config = dict(
    bias='none',
    init='normal',
    init_std_qkv=0.0398,
)
MLP neurons of a small language model. Each row is named by its layer, matrix (up: input weights; down: output weights) and neuron, and shows model dimensions 0-255. Each number is 128 + 24 x the weight over its row's rms, rounded and kept within 0 to 255. Numbers have three digits each.
After each neuron's rows, "fires in" lists the words (lower case) most often at its 100 highest values on Wikipedia text that the model never trained on. A number after a token or word is its count.

L2.up552:151119147097138124131078140177154126117142097114126163117101144173156115131108145135168133130130151127172151148095135110104110132126105126112108077089129100111141151146118108108163113123091142149091118065144113130121137101116126123100200084121112145129121122116168152167159201146116126111127099096119136122115086129138119101136146143127105135160108127099092120123168126128159148130107127149124148129181109112120154132136116132122147083136145144141163130148073182123110168148127104118141121152098108091139107161164154097104153138130156122137119083075149122127087146101118132126162141182114134093112144133152117142114118127079131135115082136199142131109137134132114085145130131112135128127152132137093153139165076112149123107163108148137140094125117129115139159136136177
L2.down552:091159134161096107151169118071109159148095166164141123140161114123091123127161111134124121132118109117098119128140129113160145100133172139135156186175127154136105093124138120121114142128167103112175111167133136110136099182127154159134081148115142102141110126152099111104114077112152123127118147122140101157133168141130143153129120108152150108113163112116158116136096133134082124138136138096123106127080139119170075116153149125117102150084127126118121124111177092122132086105144168133105146111139125155109168094125110165152098105114100143123107171176106142110184093129137141161117145080110137173153114124135131090138129131158142132151165130097114109154131096140119146139123111146110156146104105125121115128074186134109155169081150110126114127139107126114107104103114109
fires in: "launched" 12, "street" 11, "legislature" 10, "scored" 10, "story" 8, "schedule" 6

L2.up643:088153109089111096136151138121132098130149102115110116155162127135152135152126104131143096137088123182137131145127125130105124120083106121170181146152123102147147164143097126142144158086153125129158167186111134133145119148108105090144145149130171136107181070117104126145122114118114186180136160137111113116146134125164105157138158160113128125098123142102138116143129119130134130135139148146176124152117117082128100159134094131137111164157105168137139123123165143099165134088119090102137120116089113142089111124112116148183136131154130131158120102127129093151135125124116113097116108125082111120115130118074114104142107104137133124114189147145161149154108122133103132165125105153133095138106123126136145166083149129158141154126194130134103109118175154104128078135070142
L2.down643:157136142170152156106118136135123151130101141145133112114094129107131125088144129106131163128167153086118131132140133136178143146157134130118089112122136143101127077136138165120088105170125140130088116066122110122133096138173100145117153100116104148147084155130144125106108123123173073114133096122173123105123118127087170119123120116139119115135158099163143137153125140118089104120118134102097133125110155141122162097140178121145138095099138110110104143118102101173097144149107149178112144121153137128139136135145119112083088128112144119077155156121143158123147146150129138179166146119164143104114114144152150164130165167103119129153078127109120089093139166103165106101148155096116143114121145147111123095178112143102132109120097103106148142159115104168133183099176109
fires in: "league" 26, "all" 20, "industrial" 8, "allowed" 5, "charles" 5

L2.up1004:133137130106135104110141119147094133108137185143143154133128108094153147093122137106148136151166138143088115109146127125113116121132163109102107160146156101151148083107110089102128152118135083110162109108115097078125152133123145130173130129076088179134141137135125133137132109141154126142118113146101098132126114138112079136148137110125139160074125143115181163084152097170110118133209139153085110105110095099071146115151129113103142112106128153151120174131139139109077130137156125134162117113108122162127131114143103129103144165121114129110151111176127141164138149102105126129150105092155110156148093182092115151115129124150138122141136138128174161129162148148131141118154120123130116095129142131093103106128078133125104197102117145148108168132178107133158113111141116
L2.down1004:111118129129128160184106131112145129186121095066115124114126127158118107134145112135142089085056115114155104165124113127133167151132116148142159134127122152104129140127157181152099117137123153156100148155111165172118084130127100126091113117170170070132147122118115135134112157087123111121130141127150169126148156094129138134133131137140110102158130133118079119150126172092138151128083126123160136158162159113171131140110135138143129137156136129110118079146107139131159101126129127127085174128159136073141130146136152145163089088131128136128128158100138119095122102128142159108110126123095124086131177087166142121138131111136123162120126098128093111128103111098137097121114128163158136148117132106178149148117164120136165071095126117116120071116097128103093132149103141
fires in: "however" 17, "warped" 16, "war" 16, "commission" 7, "five" 5

L2.up996:132125103125108147097078111099142083103096153138152100124136119103115147099105133137103108094113121163154128116140117165043144124177124181156153118156114139151147158123106128127148130109157112131110109163099127085104125135111134182110169123133137122112133095124144141126148112135109110149151079109126129103123130129132166145114142099139143148098137152142137140123105112140085138108129145127083101097161148154118141124180151143128147138118176128147116119186115091150169110134107109121144150099123122153134103061151163111115125102163116118127078139154180140069162128114109160156152120142138107127146168145102166103085152153150142124136130123106110169092109137164076140129126164147107161162122136151154141132148164099146137157112145121126135125141136143125154158084136113
L2.down996:114139149145138099132160133146094176129148077123103146136148119119137112150170115112151132139134137094108112139130131116213090140105128067143113126123144106134137115118139109153119134127111147150133140116144117159140147115123146068115111134112144128155113181148099140108099168152165142134106162164138154164115142135112096115151140152124095133135131118105102108173132148101184115138121113130112175139151137124103135132086097105128125168160100133100144139075166156100140121142169132114141110129103145115127145190102113131158108113090140177137174137095094131170106139151165091092085134117090159129115088113149094139147107121132115145109102114125138093149165111080163115143115087134123090086127123084125135144127089171141123114138113144146117138136103132137106105178142127
fires in: "player" 13, "played" 12, "play" 12, "players" 7, "playing" 6, "had" 5

L2.up512:103122104115141135152073142124150106179137133110160171118104149126128098140129148176133086128142130128138158101112126151114179155121164119116114084167093191164143089095148116153126162143131139098120147161138141092158124069179096120138127133137124109152120168108097099123141150149127134127138112092122144124151115135156112110142123137095115123139121118160154097108126145068104100080151150092129112122096163161164127153123118148099108122124139100142122141107095137087100068122092113123168123108087134130153137120125122107146110095130139174105153163131117121150120107126150135163154156087123109166131152126134164159122121147159139146147123129110146115111120149136109151145152127130139125092107150131178135149087174134106115120117121062125144172084143150095091118106122114
L2.down512:158146135170130146088182109164122142095126095152101115135126096132118133128121135094113188112120140125105080159122093128158095095126121109133144160091163083092107135155105129084144099096128114153142127087122118184107140184092180107125122152120117132128128101145162159131110106132128114129121127179142108130129150097126156135105158112161130141124129138102118138159133096184166157187111095167119153143134113111099118104139143117149117126138103146129137115154155138147182175093167133119088127123191136130112114163137122134084147139128127090174101108137119111099114139128090119108090110149155139120113117122128111090142145098129108096123138145151115165138144122115139094152103143130117139150147141120091113096161102138145163124108124151111108082165115105154175136137127124
fires in: "university" 31, "both" 22, "book" 15, "those" 11

L9.up83:136140129151103177138146133098130143125155138134148136154124118131175100149166131142130142182089109147149133129089080144098110123141135135209114086127096139119093105113109133156114170113154130142136128163129141126101152101147120126112127133108150142103106129103136166140133105134133114129088111099131139126149140096111096096081132143121131144130098181124142083133111160144159119145114164129140149139134126124115145133178139110106143148120097136147159123111124107102061128127129094152105119110155086087121080138151160142101126163132093126094132174163148104117110170112155149147155121138086143159154140127171159104085085133097115140157147124130173139128138161089144117154127126141122119083125143170144152110176138148120116172072174093124129147141089113117116154107136139
L9.down83:133080149147130143083181159156167111131085086135109105114150131100125107148141076104132091125139164128140107130136153138125152150118144142138117108180145128125093113101101093109124128130109133141149131108123094142124172127106102130137155162160117094126124131106125101125111121097131093150132152173143115097125126164092149174143076185110119122128111101143159130153114148093166095129124143167132123161206159093147104113104162135142097148113115136106114116130165132119104126161141126167129150158074160123102115156131149103121111061093114154125136120117095120120127123168148126147094137105131116145115114139130107173112109162168117173154125139085139133107110117116148153145162132128103105139139111164131082152099100133139109109139099190111118119123124150121167120144134103
fires in: "it" 27, "this" 22, "these" 6, "the" 5, "s" 4

L2.up55:171123169091193118125135110158115138111122086141123120096136119119123116104174094105135144135142126167113092075081146101120124124152114118134144075153100101133115148117123115129114079123161127128151145127077142126129113128109134134140149116158112104158088112130151166190135131137137162112110146133122128139154093118132135106106147144094138143115150123109093152107122117135112139109141172070103157163099144116154148108121143141118156117149123090105155123129129152110124107097146131148108079162131099113134121101158173136094150128112154096150165207164147097108115086128098133151141094180110133134124162147144152148113130098112160130140106120111144092108161133132137097136116071117163150101124172132137111110125139117111154145136135104109146106120176141118150140085170168
L2.down55:093151096157094138122112153104148125125112151138119129152124128154139134149095180169126119086111145096133127173169120168116148122111157113145118184121164140127140109142134149128130154120107129138136125125170117133131124119136130109126110133073154146111167152129116120104117136122129120150127122107152092109087142126132128121131100128176124101133118142136153099154127119127116134128098069142138093121135127107099118150152079129120114120083139177130143146135150130134121136164130098137140184082131158135123154159073083124188101147111114171134082069142098161145135173141163114090095165089149125120136106120106112126134132171147081117108138161139113173141082115132138163139148169117084110112125108119117129167153122127131118106122139142132092150149071103136101114166082086
fires in: "up" 27, "united" 26, "it" 14, "upon" 6, "right" 4

L2.up322:136135128118138137113140151129143102144135141113107138128136155112148109176175104091170122149108155138097122127131133093110107158104123076139151091096131149075167142142110171132123121140110116104110136116121108155105128067133162153104132108146122106122144119119107103159146150118118135119114145116072134099144172110101096159110109071142171100100085161133116164128155125147122154151140121126110118152125120152140150124099147120164137137115086102161138141138156139134155126136160130096105147115146093153163118137120126184110143115101095128140118088120144076151125169113126159104114138140157111150140120126144133121108124165147147167116123087094132144217126144131149076173109137174102130124117108116125115097076145118089117137133087144143169132074171114134119131107137096
L2.down322:117146123149142108150131097113120159111136142117148107122129111138116146123095158167086128098152095126157103147126150141129140088156139157140106161144141124152090127100136082132112114135138133157120097153111139107133148154145091092120121164127139167104126143142136174120102096155107121141144115110145125145118080151139167091133122159116098163160146086102125072103111146118170081117160111112140137115138130110129099151132122129109098137164161133110112116094122122108125122129107131161122134126107113104072153118117119077132140164151168125121134160117143135147153071126124091167131136085125179107120153139094137158146146133125124122135124172171120130072105109158118171103191115086169140072120168144150143147178100128167150092091163102117123134149088127126142111104141147
fires in: "five" 18, "single" 9, "nominated" 7, "freedom" 6, "finished" 5, "previous" 5

L3.up546:120089113114160112131129117140088128111119134112137141130149113134141145115127120130154118131147112077105194118139099135097147089121139115137093135089107150129107154164112087138146164132111150149149168107106111109184139161079144119134148135130090115150133125174090139143123167163174113107123149139160134186156116118130133135180135105121153116110141157141129149130140108133114093121110142134089114125126098151156136104137155131098096122149182162133135165095148152130114141155157117146139136124182126117161112091120122129120137088144175130099124123155107164100141099098142111180115092143115157094092140131103122140109137108102161134125133128144122082089149095068114155107164154095096134141071168126139103142150175127143103129128119141138120087156136086096116160123097131
L3.down546:129131160161140144117104133115166152149137113092120123156097154127117096130095153129095155109101141130130085127116167122160109172134102111129148119160137126149147105086152142143124131124118114109109099148139171161108112085180118107136120120137150135089085118127181129114147113102087161105125103139075119063126140136149114122093122166131128144140112096152145117101125146131152132153113128141184144120136161118107143170110113114140126139112068095166139101118106129099153112097110141097158140135081134146112154155129131110141145146089097133174124145115137093179120138151134148082107133094130132146169125122143119113149127131178150110098122117123121168147115147184153090167091089156137108132160076147135149130126058141122132145096155129131104145110123166160123096119138143
fires in: "group" 14, "classification" 13, "field" 9, "fields" 6, "leadership" 5, "vancouver" 5

L2.up145:116136142145129131118095117104124132141173114117146131136135157123133138129109134114151136151119150168133103080118128098138124119160080163145135116162134135103116148156145103149193093114099125090126113124154069107134100139060137115136173120109142096122144120133119086110131131111171141128130136113134129132109112128122116144119149112123101113134122149142124147133190103134112132095069148092107139121140061115101133152130107142130115147121147171139102103114147128114156069136102203123084145126124119127105133116102127079127153108152159132105138132099138148102179115126164165170139171101104103118160131125121097131133112085143144116129144150167140071096126087124147070131169116119147098142125147111163131146127132140179150167088122133086127156153120128144142127165119162
L2.down145:126130153075120097126152138167154138072122154109082125128125119136069122134131157116083111117121151064136163159106139142127142128110162113112095151095116139141158109133129147094071133144114176202107148128096196168128156133200123121111102122136117157145093153092133134140113146109148131103126138170134091150143136123117108143162107113149146159118127130126136081133077123090145152139154100143161139109112122123161125122132136124133132122124161101156129117136092103148106151135156084157186125133109142133132126148128095134159111130102109115148130108153127110108092146172112101134117126170136143161086090143141127144109129153090100151106125109121091155170135152136104170105104155140115164117125107133090130089110128110092117116147124132168117120115137135111098124134131105
fires in: "population" 19, "written" 15, "building" 11, "into" 6, "higher" 4, "angle" 4

L3.up705:113072137118155098119111096122128135156122103103103157131127122137116148141133130117142158135141120089131146135113110158124107130153117078100177139149089119138146128145168109107106127091146119071141143092090137118121136158134162137145096125091155086150099130156167115125140109166147147181138131126107143139121154126133120061150131089122100180119141156096101151067116069113105104162150104139122081079151140124108142096123119133099139115158119135138164097139145144063138116162122108130172166115140136120135151109114148141131132180138081129139134155133121132156137144119101068105156131129148110119113132134137100156148132112114164131113137096160096099086128160158146147127103140122143118160122171100116156145133155159122154165120163129170129119120092148111127134125177123
L3.down705:162155108138116161143148170130118113084185142100134097107142143128143106085137124123110088130127104154149118113134140133165130102086150195140061123130164121131102149125103137142127119164149149156115132156152101124123133104159117118095167141137114181127155131096107159146116152105114106086130109144142071117126074127138144148105115157140182102138137119148140131208148161153125100100117148129121161170133113132131136155108144116166094126111172138128124161130105115212117134111152147133098085132131130095133121168140128110109126099123133125109138087089140125089109122139153149148103100119140131143137128103115147134109116087140081120150124161106157140181148111115121104138129108123107117104161096129126107109126087112111101116121110134108134117146181087145128132144091115
fires in: "released" 15, "committee" 12, "received" 11, "provide" 7, "advisory" 4, "release" 4

L2.up384:101104129125165147149124196139126130168162128156136147132087117097136095143127161122127102108072130142066142079112140141127096119098123156125153126143103102120146070164130088150120132128154144140144126122116144142115199096145132113118128122131148131126164156140119142161090119147083126147153140135107151108160121102139186103149120099169117136141148149155140116128101133167141120123153139101105153141195125116111118119125086143149125141099090155188117138106127097135153152120103140135087122129104110125148076150125131107146111097131108185130075170150127130117133123132125093162110132188173087138135160099091126162121100154086103138166118152140114149122080111145126108127106153118112139110128137120120115129113130145142116164107124142154145140154124095131085108140121123
L2.down384:118141106152098130110155073119128124092080141111144098109161107166107157118161117130119153126186150122188125200145143136138160107156134133115093152136142169140112141109121161107135120111130129121122146145124091090148084142113144110143136135139105088115103070131139132085156130142149132114102135121150093149099129157125091142097136150095116116114113107105118138121140113098099165144133131175144096129101118151184136134132133127121084110165148088104124118145133160134095122126176107124157141095140117120154157096128120135136139126109117099118165092090109136143128129142151150076096107099063151105126089161169114075141155129188140113102151085116124134115151148124148170137146104148135133132105133132128146137155144121146166105123142096108139137101131169122169117134096110
fires in: "years" 28, "people" 16, "single" 14

L2.up698:156146080143144139151136062124129133148147115151141113131125134096127170138117147130108092128100154132142139125154153116124133116106180113139146087136156134081146092133155122167110138166206144153158141145142156163116128162154114147112100121133131112117087142119103112146121132133119180145100136122114103121105141102148147115140138097128135141133094142156155054111148134149146109100086142120136156124117120139109103164149095139125108097120144125167128132123136145156117124121139151085122095104150143150152111127140150176175140136177121115150126108084114145133173144094113141110088134045108099131150103106087114146133134064151142111140172086136124144091140118139122125158128129114146091127127170145119126141085143110102115182116138087110152142138163136084125148123132123
L2.down698:119128153126115167147103129103098113173116117117107126128115130159175128127148134188181125149122130098110153118149126127114107103066115122151114130066159075123139106142131131114103088133130124102120115114180092087141122173135110110122130116111124151096092101121148156129127098161143111131103122152149136134108128139137105121140128137140121148100172125124097139114141115115111111097121123120125110170130205093148117120094101127173147142116115084085090095124121126122183144107138129122129156163136082113150103103125106113136106128106140099142125167131161115124131082109101169138155095178157139107158091115143137164149122148162145146151166150106158142148110157139123097129156142109123148094114119089139121122172117151142111093123127160119111127131156118171155112164147198
fires in: "some" 24, "three" 18, "several" 17, "many" 14, "seven" 6

L4.up673:144167124088128051144133092133114166144131111120115113129114144128116130143146105137110117125103104130137142149179139135131161166148125129111127097130117133149149121098177151175129143098148138086111137131174116120119129168100121123151098157119145119161146123149141167089158123120126101135149121135131142135114138125133150102131102108132119122124109135150132149124104095087131139145105183122143109141136141127147121129135110116099158142174093126066124134099145196101152117107112081132149067119149183104093147088130114162134152093101146142144109113197114064152113143124110099125109173107137114140140110164139142107157143140118098140110127126132123120114121103151165168137121151110162097121154166100112096101060169092119127150166130130105121146111174127129145127098127106
L4.down673:106112126165115175120152159146122125102120135162092109081143114133158133121101157158157109114158136110098140100112095151142120108115141138136153174128113102083138147150109110070132107118119108162137123104117102110138136092119146133113147105158089100103103123116115089156123129135140113107099141122132139160127126119133150139152146128125146154155145145140139140128131172156098159117150084129098122096157136131147146123126128081175152078096129106180141133113098082112107133132157120098149176108102085152174133152148125110129136141171130118127132100077127201142164127145111140118127102168101104131120147118136098130100105120170143134136146154110172113147143132124078100131162101136123143113106127133136162139177100171124103118128145102193139101119053111096126113116115151
fires in: "became" 26, "well" 12, "appointed" 7, "become" 6, "milwaukee" 5, "while" 5

L2.up785:105106161149157150160157091083104160142077164098136135110113137178115101126157145076155141138154117129166100130145162135110157096146153097153139118168130108160063121095125118096101129124143089113104112119093122093181143140166174149082093120099122098136139097144085123127158130120092094121103115157107120126194111128095125094123139112137111141132128135106116166138117115076143151161144113146114105123180130145146150132129129115105124094135130109128147153090149125091108135146140105108101152118105130124115115118149142139129119096124084113122125133126142143133114139114161154124118120157152093102126106134152118118119145139109129122117137112160134085160112095192113138149145155092110142139135114083123129125141123140123082188151117135113098106119078130133142134081188146
L2.down785:152168077088115104094113163179151109119185084132144118131147129089148138138120133173093129134108146136087170130129125131133110145105110149095111125096116134137181121166132147151165131125133147143155113144142149143084113131097094146177182114154144166102125148090196131118075120126152166129138089110103131139054148132129121111132104140110140119136116118152139111134134122166111121123122136122134152137061127145128151117118130153156162152127111125106127097144097128122149153094130160138174095130166101111151124148093127129146120185130144130135123126122108106142135120119102078136149122101125155157130154122100146092130131127140126146127118115074135151116123162090132113104113097152162116093116130163087121108108114137134166084088109100126156152145137152119120118148075108
fires in: "other" 21, "general" 18, "championship" 11, "goals" 11, "goal" 9

L9.up500:129132079138141133140136189151110122159171109111154130103162111170104134136117162104137159142153124123099120149135162127122117130104184118131089133097134150148100106143154145119129095135118131125145129132108161149124155157111124091162129105115139164131134115069144136148102141175143145120197111130130112147125143083105128110150140085134129169126109159112107136127116147159125088095134126138113094137112143127118167124122111136115120130091090136104102099142133128124131153148138174120080131149139117127139145085104156168096140125103128086124136133113110116140099125117158157149087115109119079115128142158089126137117064091118119093134136126113120143058140168137138120156127071110175129116116108155121129119122145170075134161109164120107132155146136170179162114073146153
L9.down500:142128125107135143152145075116132109135139115116122162118122139150183122117157116151152087126149121135176092094140117155092157080139141152097129154127117131146125139062109106125158134128090159152131075130127143118123116131125137129158115161076122112133145129129098133137125130139112133108100147177094157122143136160114143113128152156131111153142165096120173125117166131099173094158093100144151118132202168123109132148129129129106173128166106111161122156116116118123099109118124095107155166075114096088157148091137167108115101135109142149108157142148094127120130104120143111135110129108116106183110139064166113113096121138111123144094095132146139100165119087149108169107128174164103144164125105122149134123121112121154106143110105124120146109152136086127093151160091128
fires in: "three" 17, "several" 17, "two" 9, "various" 4, "six" 4, "five" 4